From a checkpoint of a small transformer trained on Wikipedia.
Size: 12 layers, vocabulary 1024, 4.17M parameters.
Architecture: LayerNorm before each block, learned positions, biases, tied embeddings.
Training: a variant of Muon for these matrices, 127M tokens, 3885 steps.
MLP neurons of a small language model. Each row is named by its layer, matrix (gate and up: input weights) and neuron, and shows model dimensions 0-159. Each number is 500 + 40 x the weight over its row's rms, rounded and kept within 0 to 999. Numbers have three digits each. A neuron's up and down rows have the sign that makes its largest values positive.
After each neuron's rows, "fires after" lists the tokens most often just before its 100 highest values on Wikipedia text that the model never trained on. A number after a token or word is its count.

L5.gate24:506393508535523570424454494435530531582461576471570519508518495485517528584581535499527527446532474459490573454480476525511532535519523504472430460445461460511531542510508558428527502468538484456496475503450478440542508567515479546508500503492499508529469497501451515501495457518534474434477468533500482546484496501552539548465594536526543411490440470497434470554552486563519500498522462451501456534480542518497395513530461501511523479462511492475513464466470475507624525476439451
L5.up24:581506544442484496535493473468433529515424479451469554505518468544499493476427510491466516457532541518510500620558471504586507537549509474452564534504521492477527548499587542454431481477504526501437496476514466473470538472536539495390460470503563496486489540489452426503494490549585484446527486479477527488463419512452499528521461516553456488483501497514557482464538506430479519470549543436530486466460500463554518573464535507567500547477539564522432537529525486423559459517474513
fires after: "." 79, "\"." 9, "," 5

L7.gate146:498516510460528469499490481444530507443479509439510514527457495489437494547448507444513461534473466532509473504426536467505483506514562467406533565529520468595506473452471536477556496471566510443543536479504500522533496507598467494465434614542475506481452493473511515497503476527464479491513453520552464535494571523492486503565536543516413522547530477478495569566467434516422540497483588455480431507543501481418462559525547457603552530486537469485512470546533487516436466493531485
L7.up146:522518553477494453485516497534525545513443612517494540533538530485533520518475511475530533444445501490451461538532505564457514442506449503500482466532542503531487539451428499440553494473510535493483510450495444532472543453541421391525431479503492529509503465455421475467415544599447487434463491507571523522580473509477461511549525550501504548504542462486521486453459479502480495551512520536566566463455473466525546473486531457470553509465520410511485494608500543448484523516555544
fires after: " the" 26, " m" 22, " a" 12, " s" 9, " f" 4

L7.gate364:580508459465514493453431486522505456466449529522485422461522479550448516465474454445526537492558531584526567505497454553555459507489464503495416523503546535491521494545505433482457517457538539515557518543465505491486465511501570466473471556630470506512417536503494451536506484510467542544449514546498540539492511522556492527472544505500473520549493514495528513523424531487387498523543469519523440498572492559524529474491477527491534563511520549568476504528439453443513496393427504
L7.up364:469469468475474470527542406501496545519484538472437478514543474487496498594586481526521479499477547498495542495510515515486514399501434591487483600548469547532503504508404479495409482463489465499479440469573509506534452424491515549510524457500516537520431490480545526462489469533538502552455486471433455496475539472527476518501527511568528435460515474546504522534551586569504532518424457420480521491514540503496452515570451462515555516478525502396501530490522513546484526487460445
fires after: "." 50, "," 16, "°" 5

L5.gate299:543476426548507487440433479482529551533544559519544538491517475482517480485550489498520567464487483546521482436462550470494571461507541563485527507497497504501486500461489504547502518521517479573497513441472444543606498508460453529498425428540511545480495432492496551476523494409543530402509501541496416497497541468564443497546435446500494473476512461511463504521508478517488451480505491456467398566551488452507550450502555501540480539518517415550574448431530486472487546524439552
L5.up299:521462543529511552557493411508449497525448513490503475444584550530516514507384570578505447469478520473445524502503442580452489487482520500523541469498522485438519437531538509445504565441543448509467463446465487460546489539505516554461481535489540526488497441448536556477493557533445589499567483506467478523523549522539460606551467489454506553442464529517501492562506524486567520515484537422512515464497441559455496507492467449477570445470458514535511527514484504432527517491496461
fires after: " to" 30, " in" 22, " at" 11, " under" 8, "In" 4

L4.gate265:479524522517479521516548499481485506536531457420463480467539475467509514482421570486538455479530616433522479575521544489535524475430444510500505584445543437442491500525489519465481477477482572463461454530555442466509468526509521513530452523431556524476438509603525480409474520504503501474480440449547426496540577606418505556517456524523514492431488515493479507538507491513506500527514486520510454568500574519533534443460517494486529537490496510517520427510513544507521511522515596
L4.up265:513464519557492442486536438518416532468465456562507464476569453505486523504533521490500382559457478518468429494429504459517499499482466410502531457486495533474526473478483442468469483554484498502554450519558529532548526495474538517476454487551458497529498519565533544460514581489528526500514465492522478500523448565392510491593526549528475501479438517560492503519544493525521501574505583465516477412545512477524491526461533423552451473475477498474517488590502424516537439494565464
fires after: " (" 86

L7.gate377:481537491544560526489495504479487496464459492473490504478495561517532510489519583506543540473501540544475470547464559513500454480471492550460527378565445464511467496445451515532540486520590457498583541504550525551513443503471459531480453547490516455461469369521541572486526453462524510550554515505499551471518485430534434568458498486566534484581557471493500461435473484526497501413499549536487430495575516485500470553508532423468457487482505500500505484447504548485482476470550435
L7.up377:528555511526452458478440456508492494460521509481522529459515491528509478466570400550494478522490417544494500500456455509541491426425551480599485470509524527520523489525491544500529591463480524460449488481517499455492556550536492518574500474511382490455559549475444558485472474556570521502451503489480467609466504515501505566512471487503498574408512480466541484451471511549445467493439497380527555534518468548487527446498519509496503454538490506528482472539503488453552453489547504
fires after: " in" 37, "il" 20, " In" 10, "os" 6, "In" 4

L5.gate302:542486516494480511555493415490452508489494457466482435462514512501495527555554553456486512537498463419482514547547485447463473532477473518493595445477509571535487475503470518483453527506569600518480430501477498500472498479427460501477517444502526587526485473518534497547521496484420416406455557466527519492508534524481534478457412529529474470456520496490536504524473610486497500492507483500470549543462403511468528522442526501575499474512481552476476477580509520522556548553399546
L5.up302:545584477453451506515522508494507525512467500475524467517527509535518472508517460438436499545418466494513530497461478494527583505504450429433505425457502474469540441515542465479531414495478465498537512477534550549451533500510488503510475448524519538452456516492513558591399502511472460568503521536481459458549558502487527444464508535498531497531476589502447589553460516494501473567489478548508509562539491564416484470500516406534516457523427493486497425449578469493477528580493488
fires after: " r" 29, " b" 21, " re" 13, "m" 9, "f" 7, "b" 5

L9.gate291:557507476552463487555532487487518505562423523630537438518495552472464507456490470535497493431536518474431480502489583567523532526518499506466532527487542519451465453530516545452518471517449479481456515493466463470488495580419491522507476499525546500457513549488530537549565549458552464516431481480506482451502539490503451556419434505457536511532325461424518501509460499541495479525524493535510487510486473419536504547450529475466509472532547543471541528473439481515525530493526469
L9.up291:505467494510544533561476513542520423481463526479482410474508458494512496496488529483530443522565448546474507472507599440495491498497566402497556565556547447458557535461494426569488448484514529450488434451482456474494544462507483451465512552506520533438524541538546465522509531488531510498483449481488574404523559498475435491476539467474509553533501526526512433455536515563508459451502528536533576574507484514611544485462494440459491488526534525447460531493458511450498558524506494
fires after: " m" 18, " M" 16, " T" 8, "-" 7, "at" 6

L7.gate442:467534453498515487455489426490499482519507515474457578441506484465522485534490487507516533488475491500583482485475560582506502538468489556474465470513453545493484513531462485469552529472602518417531475522499488447448413558555435483516450558508454548500397558523504488545430411499507531524486540521485545508427576561503425537475576526502518508476493461449529520467534534476479469505481531486522509425504627546573495536522503540473480523442493530481493505526470494458514543545486573
L7.up442:494499483497563505514454433565418524517480504558432503486528499490528496502562478522486444455525509470471496405488473446447461507467538552452469534523503458457526530501477415460521460455636584559449541518477441492494468459507474549543493509489501504530447557517492566437524491536524446524472506522524443476573465576444436518534436549517500512392476490520474544547534500524493475500522522507492464429464472591530482527468541520498495515513536496506516505538498516533515483515514621
fires after: " s" 14, "-" 11, " un" 8, " im" 6, " sup" 6, " sy" 5

L5.gate204:499522451470509505482559486534500579448517467539567459508474479516475592513470522493591421570527468538472521544475564471518488524457488471548509513474504443468534530425475577498505476495517507483486462488534462541505421531526555441535490502473477477438495456542553410456551584483486445553545505456522513545490494530419450539558392503590506519494450525507519469498536544450533543479468518460553448478462509467475552473523503445438422507510530554510512507465513576481515536511509515
L5.up204:503526525522480482496503608471488479540525563522435543532487450525501524411484500562528502508516451557533488502483578383501514482473520467527477490469518453443490467487492541532444468547469556541489495453520529486524565560535460442452485468531458565485477490509585532510474464539412485489465461525496505540462414512440509473545462446538452489546483487473555554498471460522527490611554498510501403512540536459563506487467470557554572506520504414466453460534458533481509493493495484
fires after: " m" 46, " M" 11, " n" 9, " (" 9, " N" 5

L5.gate389:519513525470561463568504480500527470522497426566461468547465560462465522476481553461560535457485550545542499559509496507508514540485463572468508427453531510512528538514511480509462544554457570439511469537459483549437472529585490485482440487539533442476559495456578462534512529516489584496459553446480470566552491481578435484494514469413546478447535485479563415538461455456528501459474524498474502492524511448402545475541508488509475566493489473536466494459471549474504552529429521
L5.up389:457524575481415457512520517488505501496412504468445444569492508461511482537466555473552455544477537455461487514544508506473486521523515505520492487497535496486459489560502521508505462468503574513487471433539516550546513545580502546468425500528489549514546493411448582430510443485588476556558523471563478500536625544482466507467510460490478463444464500448540577503477468483442544453445448545533436463562476461490468473489499480498462584493488539537484556491510447446480544515489512
fires after: " in" 15, "In" 11, " K" 9, " N" 7, " Feb" 6, " In" 5

L9.gate375:543531496519482489511538468495367479463486528508469548486490480463448510573527488493513542477518545548472530565478490460477498492552510428489470462513539481465489506620458564492559429475502474450450469553516437446434606482507496506515507465476587577487456450456576559580489439516447511476519432503519528541518516510536477508538493487422558513530509505536512518445502445525482542483480472518480526473538479463521452483504476513566490481497450517497560462442506555586451510460441504
L9.up375:496483500484500551536540511429533487534505539443494570539520534535475461488477515504491489481549486489462460518485464511503483482567562494476516462458546524549560423497480517408479515407451449483535465498432502483519529439494578515475546474496506482438513528499471555484481448569548515511474470399545431556607537496485537544485502440509505439540545494572567488509579484478482521472490485528536506466564508580505491528434510507408504438516532503426484451473507582549506536463461478
fires after: " m" 27, " S" 20, " B" 12, " M" 11, " s" 5, " b" 5

L7.gate315:519559504516487450540447523490447514531470480544487401531452492437468533561478508476507469484476539479492562504479487576460508512522425531491507528435518483480498533515482568568530595492450464406470582521504532518542481465484564568472523564413427526479497476491475505499469521482458530512559496534542492567522423546487526439491451470500498531542503491429540451477484561562494456445465468538510512521437492528507374510435484556508531512467524436501518473489485524545502579498473489
L7.up315:559554446504539529540479487503443482492510469527519494458548538614487523486494497475504550465471509468514460564493501516427545491428410488457506510451513450515512421524485409465462544476427491517445585488558480461533463460566529502524517560512477527510441473490477476464465448511466503548480508509530521566536534485515549429511534519533491528514495487427529517448541444506456509531501447514599520543516547550600421531539511494498544545475484433455536482444497573490468556490550505
fires after: "." 29, "\n" 20, "," 19, "==" 10

L7.gate180:522521561529475508536465461573450556493508515563560497527481471477585538432508518548621539464470578514458493567509510520575434461460458471441489493535580480463522495473503513556503501504557532475482449467525523417467525440542524480472414487517479487456542424477479433477536534444480469547452474461516490456502465492423485487426449546430484461509461507452501530521537453532504566497509545534511522495531538433514535485481512455567502536483506524467455490489487556534423458543479491
L7.up180:557484475463559516476551490524536502504466459543436521497552508551510480490508496452500538490512512446408489501501463525508493513534503488504495514524503428501438457547464472489484482479442513486560527519526484509543600529491646444445422483422508481522494536508508511501478504634516418506508390472448452533541530529472437531501495457446518578412550523462559509547505518477494530537454520528504434533517521513459486519500565511470499515454538485470483491504533500474514564587493443
fires after: " m" 35, " M" 27, " N" 14, "ember" 5, "M" 4

L4.gate57:490555541469536506509547513536528541537537463506584487530522481501573464522467543521561466440461505529476581534497535421505545551473484598425542499535521528501458463523504523482486535470451435495505531542486539460520535478450493486424502502490535507462420503525485494515483479521499538517466394498394472377524532442490444513501480481487486453513491513485507496430559564459503525482445459467547531542508556554560439505500473505514558491509471476455534449555529427454473512589494477
L4.up57:451515429521530534504500470456534518461470517508546473429484560511417499511503486513476508522518491518473504538459493499491519488475493486454475501527506538371488517530469432518511466533604552499471432498480402529521495497515505414526458555496468486479558549512516631450511507531469417534528533488503513467507488589444436467525504438590468450469509482490525531540496535429530498519537419503498460559500528523493555550446540517511499494518577516521517421564505469515456446482486553
fires after: "\n" 90, "-" 6

L2.gate233:479492464508504498542458522479489496453467455534424542497499495503465594569491500407488567454496466470520514492454475505488498477472496461597439526477516555503433531607448463469529598475533516498508463486477481494511435580484491469482489553457564554445489467466517499509452421547557385485526502527490487467431500492477540511540508524476526498533524490459464448552463554480498539489539573489473459523505480561548435474540541477527501471480533501564512513570495408504484503547580521
L2.up233:442495523521563482535544505567500524517495514503548516526551443518497465503521524479460516477530521492464526472565509627484462527478482491483461529480425496535481440582489441562482486504516515486446438492464482500500574502557446493477472593458554515523437442570472496458538463576565441484508536537451479504482472483522557499590561484410458452503510525533481497523527473485434506468459452539434499558536421473530498466462491551496554492574506494468494505493485535463547517412568519
fires after: " m" 15, " w" 14, " s" 13, "," 6, " f" 4, " k" 4

L5.gate187:445433539493505516417427427462507531478547459486529520494467566468514528491535480503415460481499471446488590496492522500577526511516462508473486432446466520558532456534482487492518558515522439517490441528496526500468471518513582523498529494454487484436489467472494538540565514480389524545493576547518479530573454490556517539544491507498477486422444517494528516554542557565435513460486530463516505545447456520578492431530532525505548497496559495542487454483417526540568537512456442
L5.up187:518379500415464476430486562484571499512524457495478480521546497440583478478469511477492499464410523461447536548546492502480522500492582494463444532534462426549553508489472510561511438485516478549484485483493551528474436437566502490545483449506447533484505488465498520490478545501469486491538570535575538448491434513390498519497475463481484517468542537484452456519550517480462529503512537488533579506488492408503454512524535559456489569484488522472515534443477489480542565548579543
fires after: "." 16, " he" 10, "iv" 9, " wh" 9, "\n" 7, "th" 7

L9.gate366:364526515383474472495522471442530529485553553544426482550528460521480508525547487480531497510525464518563434494571504514572513436487455468512500507436574488563506555553520477440494479506482528472504487482474543476452529516511556498470477512543545516485522489517495542556548434504535517498420417480547521577499517474495464525500542511590526503500474561434529463533474518513474452478499511452538557430476510544462448503468529497499572490495510506409555431451505446499544520547525475
L9.up366:480467518475502536578576527505489493402498501527466485500518544511488489503526494536490497470583452507530421499531471530456481524525544455459492548517411523405538474478386431523510539475447450522586490448507530549569523560470473565473458499519489516562519492560457471450515482552491429442538491488561497459513541501538508515501470519508525465556417482548487493538497428507486529506488428496479536514584468575494539526448467547490542553467498584572511490522520518469457452492490506
fires after: " m" 22, "e" 9, "o" 9, " f" 5, "0" 4, "2" 4

L4.gate251:500448464526497563527569440452466469459468463432496548465561435520574436488516543481528509529514515515506501528471513577489485439529505493557522459506472457553565483478539439513473493478494482569512573528538530447443551465535468532437483506516507400508464581503511489471486587453502540588500477517554509496499502540537470502494473481449523472535520506535543524497469501486456533576499476423492469475480528468504521481499514490596424449533456395474545498458579471474545569468485546
L4.up251:546543452462516579527480526515484506524438456515494509515558481551476473550462577526517429543484508443459502506451522552461366474486406564451521562531495464494567437562481469488491463539501427518509568545465482516484509517514430579442488554524513494511460584583528421553523525549512463507511484490526500521468536487509439510527548526505509503501531498529496536521485488545462504500492431467508457476532527473484510495546475415452444447537509557539462532523581530442459450511487511
fires after: "–" 51, " (" 7, "-" 6, " 18" 6, " R" 5, " F" 4

L5.gate231:462471549476498500517506496429495508528472529491515480502500500494436500468448452460516494448557515518548528575470391532547476565485544446498429501468457512463452557564502557518504566460502598435497558438500485490460463390475483539503514564441507484500448525440494461479473514450541545525555485557512503514494451515558490528491536498427520424464464471484519557483557473455470516491509485489523517611552534509518524533521547508461581531506501565547461458458533511493490590460469499
L5.up231:476569494460533490508490413441491463466488453478537470489542492552498534468481526469552406559485461438516498466470480565458513530540509494541514545580456556494523486491425463536492485552516423589535533504439510546579516620425588536537483445478506477535501498474596501472468484549497496499480543511517447523526544494439477544493467470512537464526538514538475483455506498519492488472461487403480462566507505551457492509498470503522592494441453517507491514457487495414510543496439486
fires after: "." 75, "," 11, " where" 6

L4.gate10:527550429474518438582542525521457413543439492471473466471538482500455517436506492494588526498526475526442523482567485541472500480470544475521497449468536450494573530524484521497566458500471548465503531564532445519470463496524453513515550515479465487479537458474556513527490524485493554519440480487505446501544430450515528492449520512530492479619563438530477434600519523499508496542567494545423509435493468458550543546504554473461469509555463549506476494498386454518446526488487534
L4.up10:448562530482467373579487503456540450488448516529506475520470491490473534457531507503556450484501444483471469536537558463566479520477563504493479503547486510549541501459434491517517483464465526523508519566525457482494391504566515473483563473473525438464535501568562500499488550515430507566510478497496497435437493467546495528489496485574409539507601520489466526534544548566549512517477513489505480494538480493524580492471549541496543502417483517511464450483444426533433468501558553
fires after: " sy" 19, "es" 14, "as" 8, "y" 7, " J" 7, "s" 6

L4.gate432:507515467463478529515541542493544519529471447470491491453528448500515397502499480587559427523504527460450520570464510500541520486514556465561510452598441491559567441486581515445469470454545493459487514491519440528458475575477468514487449570475505525487459521514489462532468458487572461548489524530419478525504474458464489508512499513479491473535532537468500529464425441502460529562491556461472488502557483460487501382502515533458468560575515473578487512537497591507522527561520461
L4.up432:483474499487505481526481441432487495455451457551512500452565522521511409515478509571498497491528498509416507577427461509548503521479534482514521503605470486548581488495541532451400477502550532509472521487523425451519516550523440432498436561497495525467457502570511525527489514532510530479541454514419534514443510442490425476482502461508474506533539541478516566463444477537484523547505561464530518490520513493414491429555483493483490469556569421518524483565532551475521481588469545
fires after: "19" 40, " 18" 17, "20" 10, " 19" 7, " 17" 6, "–" 5

L4.gate402:537541526518499556509459447483571513484556522543499557515481530470473459545492539497456443469475481554469540513383481502537559495461548502475544413469503502481482530453560457487506519475456497460463496469476534583522549521457506467407606478473546478457462422468526568542451526484451498501485493507506475502495466449504480469448550555553516429499496459517518507486439494568435523520576456454536518522488513593515479509499482559528532462516492526571518437508504406455498491573551478
L4.up402:492488536459489568533475517531498532471480517495467593512448532517567436464470428464490512438514528507505518545492505443520454538468560464562458492498475432495486543504605495501449479520486549451435480435480397485512533437508496499405469503592476453489490448475501526557586495481470483523553445553519525532494561534522538529496536470461476504498462539484485549465500546460530466528456505511506467452487515444461479454514490569522614499499495541513573491534543460478414571539500507
fires after: " the" 53, "The" 17, " g" 6, " bu" 5, " The" 5, " United" 4

L9.gate77:485508473506497537514464526527517507489464492529530484528430560451479527440443497524499522530565463532442475471460473484511539559456508429524508482499498506526564523482439541500402521498504461493497607504498533511578456514482518506506470599516575485463459549440455472531545448522499460509529426519478468527541528530415571435575501415528462444491552473493417526462569521518511504507517558520510513449510472491546481502496517496538550445499563390551474443437519495527550504490439479
L9.up77:501534524421572480486507483585548477576569457542447365524552449545446617481448513495544502490507476479511490528472529502481488476536528471470537541456545469464526486489461489504485526485527557498482489508462534500456497522518441437436546497524520511502511447526439480507580545535511528496564488500451564469487482504419573513541546533437470506478556481456472542470477556495491400471473470521506434504454583523498536542455501468530525500537498475449547541469451500513556545530539465
fires after: "." 28, "," 18, "\n" 15, " was" 8, " He" 4

L2.gate362:489511501471445516521424575486492455524491603491536474492524509448447509460473514466528494537537558504551490487476578492515467486485555513472460485521461536397499590493459598461496443488523481454415541478536538537482528522458503439502539451526442603567490446501487506513524454461564501488479470458496477483498473515490519548480536447534503472522489532423605500538552472542483546422444466542481442501546504469578413494506554516499545507458558513449509492465520518537487520470472509
L2.up362:492557486475445564524428518530449500531498586495513449485559498471406482532475538507574456482519479501551517519472544445481425475457570546541482421571490507402496577470509484512442422502492502496466503594478581493463571463467502477493537495513519480497475469473524551515483509483479507514481447421552514490472516509478467516500479539544429518464496509464564566549523476545484473430425517523498475454540581513526509446502523535469479529521510449402467556449550549527505532494500495
fires after: " m" 15, " g" 13, "il" 8, " M" 6, " G" 5, " s" 5

L7.gate83:514448457513489540482523431535444509545494484577473498519510499490395488513513485499495512492445539510536530478465500453479466489452490427494581501431484457507530536501492425544605473469507483425438408497452548437449501528543458495548449513550450478517461450517562493488593384533570533522540482470504452553522541479515486544493502514482462470513578498571471522479497527510520520457488493510459541489526582418487482569504497550501488442483482503532457438504521551550528486462545518
L7.up83:459519475579487500493500512531513487531423424550565479536512547536406467547471547434521506459533475544470500477481481467512526509455549481515529534443492504512536480504477543515487412471453524517445541418496472533527466521487523499499463573470452541529531476505489509537603400608546478506481541494431511510556484392532453458432496553497497509530441476463504479542482577483489521467473507499505540570511499451524474529504476497498402531496524477409495541463516479573460488470545485
fires after: " m" 28, " p" 17, " A" 7, " M" 7, "and" 4

L9.gate252:445483512540516513511450497423466456451442420512517480464468500482459445517486507591486480509534480505443494566506519576520406534571440479511537554564488517534445480551471538520481477573503545514482454563479515448484501507466489455426458452506473532473555495389502549495506496493496556458551523411547539450556483537508524481574488483424555483509494592548511465487490550561498549489530526499493574474472523560453463474474497484542525475501482478499447535461558480519565541531512475
L9.up252:520463517512494418513562561484589495504439515467482461491417470531472454530520511460517475529448424566530470456481479478470530490485456530448572510514485519418479433514441471462521525533490510542567478485450459543529438494503454487496475518554523532499528532512557486464453560498519433527507461550546449531527466530495537486560542555477432519512463535573463496525513569431561550502529514416519435456524477518478549462422556566532538479507514471472605511550501473486489503506438536
fires after: " e" 24, " r" 19, " E" 10, " l" 8, " R" 7, "m" 6

L5.gate65:477510519442515504503521484483528495559543568504469420523481523529504569446521421461523521475495420570498470536462555525452562499485478491525480455541456506479488501472383517509550511531455521523516484449590502500487509559525531469521426519476610483452497518488456555528460584533474498543499514454564475392522421469521454462439519491544451463466544583473425535555518501494537538522554489492465546475480565510485492475496512507514533521482482567499434528497467529476426515556503513
L5.up65:510498539534501458527469536456461519535489568544477488494448453478434491469582453492554523566486498621530502500501543497573454498464493490480525522484435481536467459516526502536504482518473523549458498430538499440493550583524449430584430550516603516445507442472540548532424453554517490529557518447540405489483505498472440500502483521510491487484538482460474472477478468450519570481493518554567485467479494520544487461520521529563440538490526494563498503439419478507448556519459481
fires after: " in" 26, " the" 14, "ort" 13, "s" 5, " In" 5, "orth" 4

L9.gate17:481554527475458460529581468463421561579525545457492523491469532451502492498455515468480509511526482529515471496462494533490519462510513472471558536546523545455411516580505614541435522546595497507446499496494511477439469497586509466452500519531556540500468397536505482551497476483474479524517409464553470602505559523534456496492466430496479434501481563485438455523497513560508470463503456464548545515455536451462493509488497490507431479481501525518558477510515488491528545529403490
L9.up17:485399506490466513514510451484469485464454522548441468573531523530555475513510559497471534464461470497584427456419577488523544514504553483472525480545465525592476557478563520476450517534535466574519556546515567442498503495532506471459552455466458485534460513500569479499466454536515449545464523498543487565548457449451534506516492474544432519480492492527531474406494452538527506490540448541410492531535470503518437466504415548472477514483468534494557552421483458510514551524515474
fires after: " s" 28, " b" 19, " re" 17, "s" 5

L4.gate438:479507469519533548457454469590502493468553524506434541569486469467549520465485454476440425486501514506449530510516500520537518521569508546530522471503499495461426546438435464477514539548499551477522539425479454520503526513492533449464478522520538487544439410481494481527552461426501487522552487486471454473505518529539410572478444511478473548486422548491472503467462534509516388576544550477505460490465506487487510493493509510511589495492421540506519446529425607583506502513467531
L4.up438:476513470506456531511440502503518498436583484597502525572486504509436494445496439462501461539459476545505459504471511485540408453536551489474518477488517559474461548456530475533469501453490504475486481450530574490508521485569585479377516468574502465535553441465572511518528575451528578509484462507485461545525477554476446482513508378490471509528497477448463529482507521506532496522502485486496453454555452478530518473421561535495546488461470504569529541553492506449541480537531435
fires after: " the" 45, " a" 15, " his" 8, "'s" 6, "The" 5, " The" 4

L7.gate233:523494449467461498495441554497412495481496530489555510501547470487387491431505483561550537376552437534453524491497480557571518495580504497506500581491479553462511510463480480497501484554461563452466493531548435474465495496459475509456522472486506500465450500501486520546499488504499426484490533522477541493494495527549504457529448503545498446448510458512566511552553528545512403555527504413505428535456513559520549499524484449563587555467478487566447474473516492539547479558510476
L7.up233:524468474505467521494421508480462427512510558425513514503573470484481444450512438509483548503605548500538408520495473530473505468556515508493494609533522572491436495482531502512494491511481491463500484441571463543474482416448435482516504522480467493497429535472541500454491465484508431425446504479556494539485473461538537511503480459502555466499515443491444523517560468451442489529474520478489427546543549472551511485413515443572537575555463550503468507471541583521549531523503510
fires after: "," 25, "." 22, " where" 18, " which" 8, " and" 5

L7.gate192:440485485496506475501420478473530520432468529528544510575500551528540485474529524451518524501538493473561446547519487502540477513470549510491535562465497505494434483546471507518522508493525481530511460497498546457440491533511496557485447426496427474488456483433506477503549430530497410516438613544500482556529486527457522452555465556559536545500436503496491530568476475493423490505497567412529427482557447531509536490531579409560498525485516531519484477553553432466429510543502446
L7.up192:513475511460541437521487501459470553418547560468528510520549477458467541460462470518527441508464522429480486515546472544486538536490544504521425505504541459579547484471498513484545600419526542533560444503484499451444491459512486478500495542504522454488400552498529551497535540506553471557420507537594485450459503534448513458565426535517453522489553442440493461545509472567528523537503525479512501499505489419554499561501493497496554506507512525423413549459535492454530481536532469
fires after: " f" 29, " Eng" 12, " a" 10, " At" 9, " sc" 6, "v" 6

L9.gate49:447518518482490523465472529530477461472528482524560428454458483582482471521478524497582500505511468523462443547543538468478482488482542497497504445562498528498511578588455520455482567569562515475496504503501484529435484489502449525485436574471515502523502489494499577540484510539586433501542498442397561534503459503540518536483491452575466422495544541419506505455527480504513451479448420504507418456521569520562529542437527548523459470480472422461519468495453509510454525497470548
L9.up49:593481561492452505516482516506417471524444517489557541464463496473511442504558496469556537515518490532500503524532511465503467562498502461531560565522488518490504532484407524451508431554521458533494478491537470530488521492434510479591438537527438530451485446540537484493510475524515531506428409471533495503570504466491555496433513560571500405531459533483458512511530418475545528604542455501508497493549526485525471422402518442471491499452458509571499520461472555503540494545496491
fires after: " in" 13, " (" 11, "ist" 11, "In" 9, " pr" 6, " In" 5

L2.gate272:572497503511554423462514467555466440505523454506602514445481475499478480484527481491565448516453550509533477536435486505552528488568569483506474501452457514472535573478442518465525559488483495445404467498529470551484555481508472569524476515554529468499558535482529499483488454433535449516513491401435482510579514534557513503532588449485466534503486462448550504506418497511460574523505592474521479488477497452487468434505546494606496508496513550518499478473498524446501521532439475
L2.up272:527450518564461444487524470473450450562430514484479510414505452493537557528523499427524398548479550477527426477494580502462492450506495454532498449437553503416522499511536522458478523546477510506523443507533458517544479496481552478476502499548545522492569500501444482439497485551526539584489513474479581540508476581495514554536496584480486432505513539501465470453480437515505451566513584511520553429509492414449470501477557514517539523475512525549454492438475491442504527524538535
fires after: " (" 42, "–" 33, "-" 5, " 1" 4, "20" 4

L7.gate75:491500494516564493501428511498416531508571511571498455468448432573525475517445574472472505563469533447491562584573416493535489415539553474452489438536501537499457501478484475497442527493542488449584479496539476490527525503465537536480453558470598515485527566504452452490523529444581512478466517508454552489464512524537536495526508514510514524540537497465446565496498514547480519475499516494437450616450522496557449502514520520535480486429467456514521463509482557482518447542499457
L7.up75:458473501491478488572432460486411455490514521472481533505445453558441444463531516477535581548460566473476498502497543508594516439500449576438511459542506482448522468415494464458521473491567499460496461542501492534529502444530552502531498543415509576484574496463451604529524432503463466501537487510516510496481482499502439525472494475517522447489424486511516575570497577536504530520495477549526570535439508526528481533438516486460490452510529471508487574530570570511500482505467530
fires after: "f" 27, "ons" 8, " f" 5, "or" 5, "ic" 4, "ff" 4

L7.gate348:486475503553516486432498490520406509469555474514452483505387536509510452433476499478492489470530450514523479516541487537588542521490553500489551528545476440500494531532587492521506496487494495488494549499503533567521481468577478514547461553478520460453515436553478579481476487464542560504483579409528497472517497473503559555501530560455451414369497469515517489483443491489489452528487471578512431505507517543588481476452502529499470481502487489480513457547453455565542461477503580
L7.up348:513519543454509488519522507526537481479535486527514514506436551455571546490488515394501459526500561501503510385462472515614531528498512518517482469509457577523515475498536551510528514492554445543509523477533491541484484537430464444484510452555477545503516515550468542426514457505434540412451460498493487497545450475452437447516517512475514501465509405539501554417434510467469511483493469464430491495489503573540433480602531512553484534512539429452511528554487522467523482584490497
fires after: "l" 23, "if" 15, "el" 14, " ex" 13, "r" 12, " y" 6

L7.gate298:464511404510565536503515490550430504547444553488429530512564502469484496426486463544577545415445533556477500474505547508426566514515458566528517461521466448504501561492548473575512505551506438521491499546502572485485527459492474488443449413476559532445450506497484518463494502516451535483522589444472441461486497484480496439523508544490490499469480454526514536464488482525465491450540483496573475469501506524538488511489496570514489504510467543544516488582573425460495490445563592
L7.up298:606524526555479502544506552450469441494521488509489554466535499477461458443518491477542521482446483448542526473520533562460523522431416516438544459551516540482505490478430440496477540555547472459564483483510483511465473478509541435447449482474565502464553495437469559480550543506535485530500534488517475515450379494448565547498570491433468492475524462517545523499547490410508466579490518479599463492444485509556532494489480484542450501475539539560516520557491496521472562482461453
fires after: "h" 29, "ri" 11, " Ch" 9, "y" 5

L5.gate132:529520486559489524529490481495538533446520579550574459479570463527522467462489507448495380496539529581482488526533476482467528490534513511458512451484513500573481446524565511487473471527533437406562497505494384528513529459558501506500510519573457513490428512480461533515484507543574536523476505444557466509466493512490507532532542509451525481452447429486498445516449492571462520462482523449471538451554501512485473556466489459432447471543480471471520490474464544446582461548540589
L5.up132:533446453468548483575478528486438509560494516533532513515556482492496390563447571459505492457495528493497527537508521452498481508418589479441502515555450455526509531545424461512502429490525467494473512545476442436491543464498526495464457523550487546475506523474547439492484461535441460550502425537521488555487507560477540484547531439501498562503516431464567527558517607535532462547448522511481529449459472582524456495475471490451473513554484580460448476519454517493555524511480489
fires after: " m" 52, " T" 18, " h" 6, " M" 5